{"head_dim": 64, "hidden_act": "silu", "norm_place": "pre", "norm_eps": 1e-06, "init_std_qkv": 0.0249, "init_std_down": 0.00207, "init_out_by_depth": true, "beta1": 0.9, "weight_decay": 0.19, "warmup_steps": 375, "train_tokens": 990800000}
MLP neurons of a small language model. Each row is named by its layer, matrix (down: output weights) and neuron, and shows model dimensions 149-297. Each number is 128 + 24 x the weight over its row's rms, rounded and kept within 0 to 255. Numbers have three digits each.
After each neuron's rows is what it responds to, as a language model described it from the Wikipedia text at the highest values.

L12.down883:153124155162165133132116123125127113115178135145150140118176109128162117132101101069150129156113128110145155097121108174137148133136137101109082149126100130101136155095171127116165110110141137175098097149108137140125145088119136120152123124104158131137093121095141122154131133161114146097101144187153085107103114116101140163076127107115115118142120157134124171135136089124149112151143111081118117135100088125116135112146129094119162099131178116128
Description: Word pieces that complete or extend a word begun by the previous token, mostly in scientific text, e.g. c-y-cle, metabol-ism, dendri-tic; sometimes the function word after it, such as in or by.

L12.down1445:125130153152120139134144125154150137102117099176153143113111132113115136171137146118138123137134139124122148146126153128156114146072099165127101133089127127118165151149083136150148148118137085145105131145155144161115165125097103116127156140133054104165147114149191125114144126116143095102107141157097120109100150093126102106178105154162128113132178123112157155148135135091159117114151147087161114139135101130130140127129106124120160109115128122149
Description: Object pronouns or names after verbs like tells and asked (tells him, asked him), and mid-word pieces before a suffix (reli-ef, de-fin-ition).

L12.down736:109142128111080128144150123137167124152141081130104126110085114141130138144090097165103114069105143149167118153146125132168119125137092130094120112133159112125140117146192111098145155174127111161172100101132114169104170146177162134132150133127119104160135128101130117102135112141135126142108121137109137072113100098137148148168090152125178160102131113150121126110150129107131106097131115135148108159152148129119094120157187117126120142112116124149
Description: Final suffix pieces of split verbs (-ed, -ing) that are likely followed by to or toward, like head-ed, try-ing, mov-ed; more weakly, CJK byte pieces and apostrophes.

L10.down897:102092099158127158126160143133115109097108122133119132127078117126145159118110093135141106089155123096121109154172114148138130114158170143113124135141152131135133164136128129126165099115150127125110103139149081126070131129141118130125087152167143129136155128099140109147133110179147174088128131092078118160129163092110110110128083144088156145091134129130142134166100120104157135104110162125160138151147120163107096112146150120102124139099160162141
Description: Mid-word pieces inside romanized Japanese and Chinese names and places, such as Mit-su-hiro, Qing-d-ao, Bei-j-ing, and Hig-ash-iiyayama.

L9.down1049:101142099120127098120147136136172139122059132115123129140163113119163139107128088150173101140121091147168100132124166125119097150138126081130131147089140074197135123125126173075146137129152093098093118094145127139100127136105101106110101118115175129109114119148135116128135142113153136119123117122152114150090183135121139093119104134130146101133114145150121169144165152087147124176134122179155125148137140152069107112099128110130131157166115107130
Description: Last token of a sentence subject, often plural or compound, just before its verb: wife (were), they (must), inhabitants (had); also word-piece fragments inside names like Al-Hilal, Cuenca.

L12.down846:122180134149094133166147126158158109127135150135167142173130136148132103109083112135134110136147120129078125143124126159121121131141140168149140087106112116137167089171152114144132156152132141126132086091156138118147116116088138150142092134119108119095143154140095120120120130129130105133091127125134116156108140154116140120099155096112145115130122125136129127131128115168127168171157157131082114101102128110158084102107175150100121091119134152155
Description: Word-internal pieces completing a predictable word, especially the hyphen after Al/al in Arabic names (Al-Merrikh), plus h, g, und (amphibian, suggested, pundit); also table digits.

L10.down889:172145134175108117132118158137141122114088122124149103123134112148080116120120102145159126131169117120105108088105111140125117096147111123134104120145078144138138131128123134140119155108160122095162125081124148112075109111166144105175137107107134146102145126105164113120150096136129136135146133109127120129167129162101119121126157141137197117142133085149128130154138103124109127118119129138147072117122148138129171142065139128135131124142071119139
Description: Final pieces that complete a split verb, often a past participle before a preposition, such as dissol-ved, clos-ed, produc-ed, provid-e, or an object pronoun like him or them.

L9.down430:160107121137105131168116102154123159103120144127096101129107125122139160103104098126126135131088126102123134087124150158103150129169134133134163080155112145150083101136094130148154171139174106141120161122149124085137125121120100114165146098130172149115145145087128100085141144173141111126139104101107154135190114151151114139138121115140142090121126127157109138127138118119142119115104124149123147093127132102131123161100150137115133128115130122111
Description: Final piece of a multi-token noun that closes a noun phrase before a preposition or conjunction, e.g. commun-ity, comp-ound, wom-en, shr-ub.

L10.down464:132159110164150140134124141136122098165155110148143134101146162119090093139094161118118099111115139151126152145134150139100134129151092137091112119136085113123181127161117163176169082115138140129096116101154107105138136117125114151113148079169181106134148097120134111116145136134149183103135161125114164155158134086143114112150087121134149150077145153135109110112121124120117112164117137093116129119079116154120098115153143152136114135136156077098
Description: Function words and word endings in physical or architectural descriptions (surrounded by, features a, elevated), plus mid-name pieces like ab in Cabezas, Shabaab.

L10.down556:126103149163174112161106144114108093116110092172148109131151179142098123154114111168088120152116132181123122076085114106129130149135083152153128092103144181135122155153160092085142125107144130121131151141154124102097124099122120112156160130096082135105128151114077081138133114121103129129135156154138162140121128125080083130112140189148150129119144156125112145153125108149098150109116172099121112128137107129088170136122151162078119107109119132096
Description: Word-internal subword pieces that complete a common word, especially compass terms such as nor-th, w-est-ern, West Ham, plus hy-per and fi-er-ce.

L10.down1705:104169142119147145095128133167127082126107126124116097153144151095139125067162120122121118095130081098141153154143119181146128150144122134105124073118130101176094125129167151164128114135114126099155081077132089158149117097144103167131146105120100144135123110143132104120147150145114116127126141129159150112120182158136086102120115168097101147141145132164126131098103151118099166153145108172144118168177123135110125150142115089134152141128129118157
Description: Word-piece tokens inside a word already begun, mostly in proper names, acronyms and table entries, such as Sor-ap-ong, Bal-d-win, CS-F-2RB.

L12.down761:137093144138111102132146104117129162123091110152151134109118134137128099127133139133113145159148085177108127141107099143136145140192139109120121143081121051096126149125161135148122140116152139093120206132114101135135136113116158163126109129154114135168113129101153111091129128126128191149118062115151159098168128144121135139121131126087147127147118127152123159133145128150174142128112166133119154100121108131119145146126111163077139153105123137132
Description: Final or inner subword pieces that complete a common word split into fragments, often just before punctuation, as in bl|ood, whor|l, C|ard|inals, b|ed|s.

L10.down1239:133149158119143108136156150138113084114068173096112081110150143143134132146107116142129115112160148108123139152129142165103131169123105106133128123127125142122122080139140134102124145104127084138125154081088148134108112114126155137162169133139112131114121126142111115114130102139099114125164111097134128131094163143104150119095151106097098143117129103133063109144183091108117139087131143138154081101135104114119164144102088148108165110111083119146
Description: The word-initial prefix con- (convince, concluded, converted), auxiliaries like has/had/began before a verb, and mid-word pieces of names in lists.

L10.down1172:128101147172163150143126147069126123155109145109152139099116109094108134135138068102181112138178164132133121143152115129145112143135129078135167177114167081098099124119121116084132086137150105109126085132142163152123145141119111113153124154105096124158157138145154092112141101121108138088145122149132105154116126137143147148111178113103164155143136142106139129126134104148122153110149123123150156105103081115132143125126126090134112139146103115089
Description: Tokens that leave a phrase or word unfinished: prepositions before a noun (consumption of, used as, occurs with), opening brackets, mid-word pieces (oxi-di-zed, inc-id-ents).

L9.down1723:159152111139111158144098140141125138141146152138133084143120145112149144097115099157125161119140126102127167135125113131143112154134109127134121089129153108168131156136110155106149146140124161129123134121138155146101139126097133070137091110152136110105131135145152146101111162117146083131137099091174133142139159134133153097154126141140128128155164122168120120134107093120168092123116160082094067137125104130081129163119159124100170132135137131119
Description: Word pieces at or near the start of multi-token proper nouns such as surnames, places and stadiums, e.g. Cr in Croft, Gl in Gladstone, Vill in Villalobos.

L12.down536:149114169097185102130112125126162169154110125141126127153140144123146116114131085131125132146175139163125124145142146146144152150167099135180122159131109101158113115139083108145115168114157144160095185136113157159112136124138136118094137114117116147116126130128115087132158117082096106079103153144130136118081118146092100106116132129082145156148118117108121146108109148126145171130142146121147138133118128104120148126118126153124077062131156159089
Description: Single digits inside numbers, mostly table cells after a pipe (attendance, records, times, 5,000, 41–37); also word endings like removed, eliminated, steps before to/of/from.

L12.down294:107155128064069160135119081124148141180118127132074141116122125160144113144140128131134134137127086100154138108101117103146129086155136118134099121115144167099136153158137107119101154146123133102091149085155144109130139118086172117113118192123125173069141073077085081100168152109142115142137170088101120126137125113161169141144104122134118156133136134086107127087138103123117118117124149131172142116126158141142145107084121146117101099088122130168
Description: Closing markup just before a line break, such as a table row's final | or a subheading's closing ===, and also mid-word pieces after a word's first piece, as in Le-yland, R-uffin, qu-ality.

L9.down1175:152151098115089141089125046133136160132116133124149107140123099141131141134155126102138164124152132112147160165093129113159091154084120196197114144138117120127125122137143161122129099163130118117160168101107125116137147116151133177138109140124121134147119144087121142162121112096144122121116142123128113120143101135127119107158130072134112140134110136108118156150164119100103116122136114131089046163151136124131138180135122122185122135164110130077
Description: Partial UTF-8 byte tokens of non-Latin or accented characters, mostly Chinese/Japanese names in parentheses, also Greek letters, diacritics (š, ć, ă), IPA.

L10.down921:083074136185151133108122075113129143124121133106146126105115118154128140158127117147113182142124116121118117149150131150133131120171112142128142116148137131183139126145124144118109129133118122111093084112099112101143132162156138133162132110111122138137155113119140115107091142139140153124137167101143147136172130126156132095144093120138137147107112128090106100102073114130134158156158101150136145118163123171124120085098122108119118107134123147097
Description: Apostrophes closing a proper noun, mostly possessive (Edwards’ delivery, Cosima's, tribe’s), plus closing quotes, table asterisks and scattered word-final endings.

L10.down526:134147127150132145139119084094108159179151131157135097150102143129146104110144121162117136086159159142143108146071127134155135140100091130128137092142097133080121120185134101072125179145092162150143157140137114183108109213106119103094122119143140137138104139158132139126135112122125144141189106156158122131131123121096086164129153069114145103134098135128109124143155046134112131128123090132118103123123120141104129110136114139122147146111101131146
Description: Short vowel-consonant pieces inside words broken into several tokens, mostly names and place names, e.g. Lev(ittown), Call(ow)ay, Copenhag(en), Ang(el)es.

L12.down586:199082080128126126121130109137140133128151164156192098135122157146097131141128078159179154114183100139160091123121157161141109186135130102119122157142093123142145144147165135082108108109114128084147146124108130103109170146132126116111140139136124166107118146132127166109142078145112112108125111145119131149084129114155131130142143119064154144172119137125132104152120122075106172103130128129117108118168176127112131109138115152130096119120139166159
Description: Inner word-piece fragments of multi-token words, especially Slavic "-ov" in Russian names and places (Saratov, Ivanova), plus Austria, Florida, medieval.

L9.down1646:101100146108091120131077133139115140096147148110125097122168161138146137109126112130138122155146092117133154144126105152167130138113147120139121107132128128106108137105180120151170144118076090109163173159137139135129132111128136138147105142126121118132170151106160144130140137174135161143113130109131117100132124087126132128076133080112109140092123107165154161125173083102129064107116153109127144077130129172134140142084100137163089138112144135106
Description: Closing === or == markers ending Wikipedia section headings, such as ===Havana===, plus mid-word fragments of names and words, such as Di(Vincenzo), Sy(stems), con(di)tioning.

L12.down880:162098123153147117147135114108139170150188090140126136142118141085104110109145119108153072118119131096148142132137138126107124122086126115131117152157163121150113121175106127157138136138110120137107149140099122113127115141178104112067134135136118167124131147093130171166084097182189135131137110141121109099145129112108116154116150115113125118153104137133139100156155121104152118122089164116118145116112150116116088136105122118130122168084171111156
Description: Short opening or middle pieces of split words (Qing-sh-i, Kai-sh-ek, ch-all-enge, ex-plained) and single digits in Wikipedia table cells.

L10.down917:119149140098115109055149140137107132116122149111164130179114118114118103131105184137184163142145207164107117147134125179130121112099074148114149134162122156113108156143127128089130134115123148118134115160101116093151163117107157128126152140121085143163115137144122119119154136102121149135108105157088145063102153116135133121166172109144094140095068105105127122124119118156178147119109148115130145123133146129149149148087121159082138112155099136139
Description: Numeric digit tokens opening a number in tables, infoboxes and stat lists, often right after a cell bar, as in 2:39 or 3–1; it sometimes fires on word starts like k(illed).

L10.down1148:146132115124135122091169175140086157114150137097132120154121121112136123146134125123112128131134126089118109101138122105130101143091123151099136159139125110148161124185137123127112134128152108182130099109134131116155132159174096100142168115143091160126174146108097140158134128133134131141200156121128086101126099132118120149135154171110099121123088103114116139089145129137143109127111172127125144129066115125126097132161142126117130146147150122176
Description: The second word piece of a proper name, most strongly the hyphen in Arabic al-/Al- names (Al-Hilal, Bab al-Hawa), also Babyl-on, B-ill-board, Balt-al-imore.

L12.down499:124158132131156117122172159151082123113096101111119133108150128110105091143132132086066100152107104186119122127109092143123130137109114102133075129149070120155113110118156145135158092100130171126119158142116073134122145115160114138110158115113144092134134114137131152141122117154158134116142147138111140122130138127136119185135123103137154123073124136156116074096136123163110153144087154098147161157098127153148124144124109122165188123152108143103
Description: Short word pieces inside a longer word, mostly foreign proper names split into several tokens, as in Nar-es-uan, Anton-op-oulos, P-ap-ua.

L12.down468:102136128157124083097152112117100105091139115099133099120111096151114150146118082119141158100148154164137137099144174112131141162115140135102131138147130140137138102142115142135173130107179128140110125115118101101154135140129103179120145151127128150121171063123085114144141121089105124100140159119095163129103115205124123153117122114136107154136141117169128134096118146143094110119094118103106109122126100100124110114092155118159128077114135135135
Description: Blank spaces between pipes in wiki tables such as election results or listings ("Informal votes | |"), plus scattered mid-word fragments like Se-at, Phanari-ot-es.